config.toml
num_hidden_layers = 15
hidden_size = 192
num_attention_heads = 9
num_key_value_heads = 9
head_dim = 32
intermediate_size = 512
vocab_size = 2048
hidden_act = "swiglu"
norm = "rmsnorm"
norm_place = "pre"
norm_eps = 1e-06
positions = "rope"
rope_theta = 7360.0
rope_fraction = 1.0
qk_norm = false
attn_scale = 0.177
bias = "none"
tie_word_embeddings = false
parallel_block = false
init = "normal"
init_std_qkv = 0.0358
init_std_o = 0.0
init_std_up = 0.0358
init_std_down = 0.0
optimizer = "muon_variant"
learning_rate = 0.00577
lr_mult_o = 1.5
beta1 = 0.95
lr_head = 0.00511
warmup_steps = 200
schedule = "wsd"
decay_fraction = 0.749
decay_shape = "linear"
final_lr_fraction = 0.05
batch_tokens = 16384
max_seq_len = 768
doc_mask = true
train_tokens = 127900000
max_steps = 7807
dataset = "wikipedia_en"
MLP neurons of a small language model. Each row is named by its layer, matrix (gate and up: input weights) and neuron, and shows model dimensions 0-191. Each number is 128 + 24 x the weight over its row's rms, rounded and kept within 0 to 255. Numbers have three digits each. A neuron's up and down rows have the sign that makes its largest values positive.
Before each neuron's rows, "fires in" lists the words (lower case) most often at its 100 highest values on Wikipedia text that the model never trained on.

fires in: "their", "traditional", "receive", "receiving", "win"
L2.gate223:131136097113134130120129148135081125116163130126099114159129114112116139158091153162136158118162138119139123134148153179088124102106146117119115173152145134117077158148129123126088132081118132126091124201107085131150106128169125129135121132113158158126145167111177126121095149119120149126117111095127144049168155151135113110057142162119122150099130125121140107077099146095129145118150121119137108121142122145111097083148128159178162108115078106096109141104122117126137146109170128124098130107105126131099148134114102127112124167122156113157134165131084160147096130118130124107
L2.up223:119107115109118079132100097093143164105135135105149133104086126117154122140140122171128140088131156117104125072131151119114148111105142133142106162155086126083133106093175136144153148104167128101139143117134081148099132128090113106169162131135107086133168139122154121128124162138103120129189099097128135123112139133109143158129110176134139144085143104120143104086104154130136130140167104142112110146151083147091126123142102115113156178136175133152152141109113129123131123128143115076127154074142109094176134128156159152141126146129135143118106103125142131180158131141128115065

fires in: "management", "president", "manager", "footballer", "director", "governor"
L3.gate175:129102117097147087119179148119146143128097128089133133109103140120129149140141160161118144150115151141125116139135120121095156148156115158168099165096134135139167094119164114089174135109105158129124128133142127162129116156109125127153101127168122076120151123145139159170117143118153126160124112138170076124130128096126131130090149162108108152142099141147122144171086129155123083135123169129110091136134095115123135139135092035126097145169151148142121071105138142188124109100156082129106115154127147088130126119126104124120124155089118102139117098131139153094115126103141107146
L3.up175:125120168127171162122113149123145105145140114125122124152091111169133158136107139169150164131129137060108146119132169121117092160126168134140135161141127118173120131121165147162101139155116145098129143081134152168095106139119125126125134137166144082116145141099125103123140152163117098170156151098119103090150121128141136108149164106105162118091107162188135154148140141121112143127100126157109131130145122128177146100155110110115102148160185152122119140104149124215147119101097134096101150109147110104169134131127130122157155111106140157109108124130125124175089142112111142124

fires in: "2020", "2019", "2018", "2013", "2014", "2004"
L2.gate241:143156135141171152170096097185145127094123139128150136159138130180153136137123152107155119136112161129103113125161153106119112142133096164138105131150115132147121118143141160166162118081089136123129122093167156111147132146118146132097152123116152120119132145112133130122128090100128144154153167080092130147120110120095107139115107127123139138124098141106162150127109104121137128143128155117140108120130146144097156099116195114158156133103099176120133103123163115111172128109112091077129153139106145119181124160141186123096162101138088109138087174131138156131108141108106116200
L2.up241:168156085125145131185096127169109107086138104123105117125102133164131100118157133140136091136145174090135105085087145139129099109113124149153114129172112144131082163133135150172129115101118111109108141113161147127191098105148105106146115126123122117135136106106162173171131081147143143116142169151123143124141082106073106145141103129100143140121098131122175102149150138064121133152146136116120120131136115132118163104132172092129146141110107147119111120141119101088123135072108095131125155110144135149151080129129159106117139106130119112155127123127154153124098174118120118174

fires in: "new", "local", "main", "downing", "newspaper", "small"
L2.gate433:105108103117123132104140100118117130108091130107132130115162086104148110104107137117114095133166125117108103154157131150083122147154116126130128091128140104099148060130173079136121130131155092109169193127106124118167134100142113153153151129129167144131138093090142181139102112183148123087144115155136151153142143087138125173128089138104126084123148122151142127126142088119138153099152143152154141171128147159109100122116099137151111156140146102151142121133113150083151114146122154092101173141134130145118154115101110160097136111113130149132137107124108156175166172141176146118
L2.up433:090109129143120147098160114127109133147141143109127135165133123105132127116094114111141110129142161135154144159151132090149148130128127132128107108109120126132124111155168085120129125133178065109166171112123137133147158128138151151158125120137159135123097061116119131143133074162151104111156105151108125133127168080139116145146094121127117055152125100126120092140127124139110141092137165131180146175119148169089085142108104139166103160132119101108142118122085117070142143135101154112087152142115137152111171105126081143118144134118133101154146144151116144172148157093164139110

fires in: "high", "public", "north", "south", "day", "long"
L2.gate78:114165141082128112135127099163119118109157132125101090115148096110112146136077156108145073131116152111082156129149109109104100155075126107140143140171144142110114107135114099106151134103110141100110143158131132123167158152094171114131120130113148120116086138139135180161085108150176125095118146080111158182098129165112087141160161153093106101122128130062144145113110130113119133153136155114142138127112116125157114125113131141169137110165151114138119128117137150141187113161136100087137118124141154128148124112152098177139115101144122130160147149127143126142139194127137135132
L2.up78:125160131085144070146141113137141143124188163092109130113123115098106100128080130124138085133137152131109169181159092162134126125105153114116123097145113140111127099123137086140182137118133127147093139146112156095132140120097169105119141107130154118133106140148169166144094134160177136104142152097118149189090132164102102132152133179109102084122132125068134127100110140141113129109168106147155137139128101119134090100114131158131117098189122133156096101125155160116157110150111129132154083140123143131131108116153110159154112112125118133165121136121110131132134165140162124145

fires in: "round", "number", "election", "career", "process", "eventually"
L2.gate195:148132138143088093141129151124138129138069125123097124110125127122118132161086139128109164144160129125132076105127115094108134164136114107154138134100128091093076153186087104123130130104123099135139167149120116171106101132135171119093091084135109123134108140136181135137137158114146122122156096129136128156168135112130103098111142167197130122100143123145124114156107122102060116091105153123161110099112140130119122127107139138183130173143093162162085119135156138113172080084096125105158114113106114127155133122122115138116119133119144121178110127138106114091118144116147127131
L2.up195:113109126137097121114132123128140154119113120144128110102173139117122098080141083129137102132137128125110158191166130067156147118130089113105127132128121174134094092140102132178131128097135088136087156123144100118154101165133166161121145082151142126160126124113100162111155126099164129181161157146116120118095136110147152115105119103139134117091129110129121150140107135126109147123107155112110105120102153169131094145106107147114159199119130146156133135092109098108112111140107134090129144160067112115110107116137140132153145144149113115137124150213150127106082128136143141146

fires in: "different", "bronze", "all", "social", "soccer", "society"
L2.gate37:153165119149134124118140070113102099068095075100143137144129135137120120157137145146170130163084149104148154131135138169136062098109143139125150168143123135134127160109107130100112135102133109153125103113105153127122146126125159168153110101108118101091133091097111138137121149133154120159137112113138145095108114123141113122119105138073134114129119152137160117156132128152111131125090060125085133090127128080114141135121113147141137107145141140132142197125092150165162153150114121136083153140176150098137128139109151144123114135138105110107136097108173089119135184100158147101
L2.up37:150128098135127103138144112100098140108102065118149177154135118127129105128145137138166153156126158093099157115139110182141106097091132155115162132141095091130142148132130117109122134094147095145142138138121153105106153121114125162133131124098128090135132109112118119139109149110156133114126129122156127124155129136106144118127132218091126100117107167148116087129120101105110158106117084133078141125069138147152139106069154155138137110145133168169104147122123133135133114147120139153069140105145118086090151131150137127135071166157119143124128126115130107103160168126144132063

fires in: "he", "and", "mcdaid", "later", "she", "smith"
L12.gate211:122154139152160119136097123118138127132144156116117142141118158112154136143099150136107118082103147112114165138127159136153094118113196153143126110106140127159161080090137122125109118108145100126137114132139140110100145075172099160154141121161124120094137085117085112111165138151121140134144154131135093117148121093093114107063151126127149121122125117139100196085095118099124098133089158187144146173137086122101119171130109136099102111157110139169170126121140141131118127103126090117119181147084123132099142120115130118119164131122153166088170113100115139115138132118148142148
L12.up211:142087144130162091112128107110088130104134100131109139120104134159161126148098119139115113142120155125165120126154122147142107120148140135106152133107133155126135143097128114091085107090106108132159174125129175147107120112138174146173151144098112111120127184089117138106132169100155092158121128137107134125075123164148126113134107139128140161151129149095133149137100117141135145164113112156170121159098137150133138118128154124144076082111107111162120079070136151121147131113134089132145097114130129117153124089081129107112101091072153100070125144112130150088121151136133122072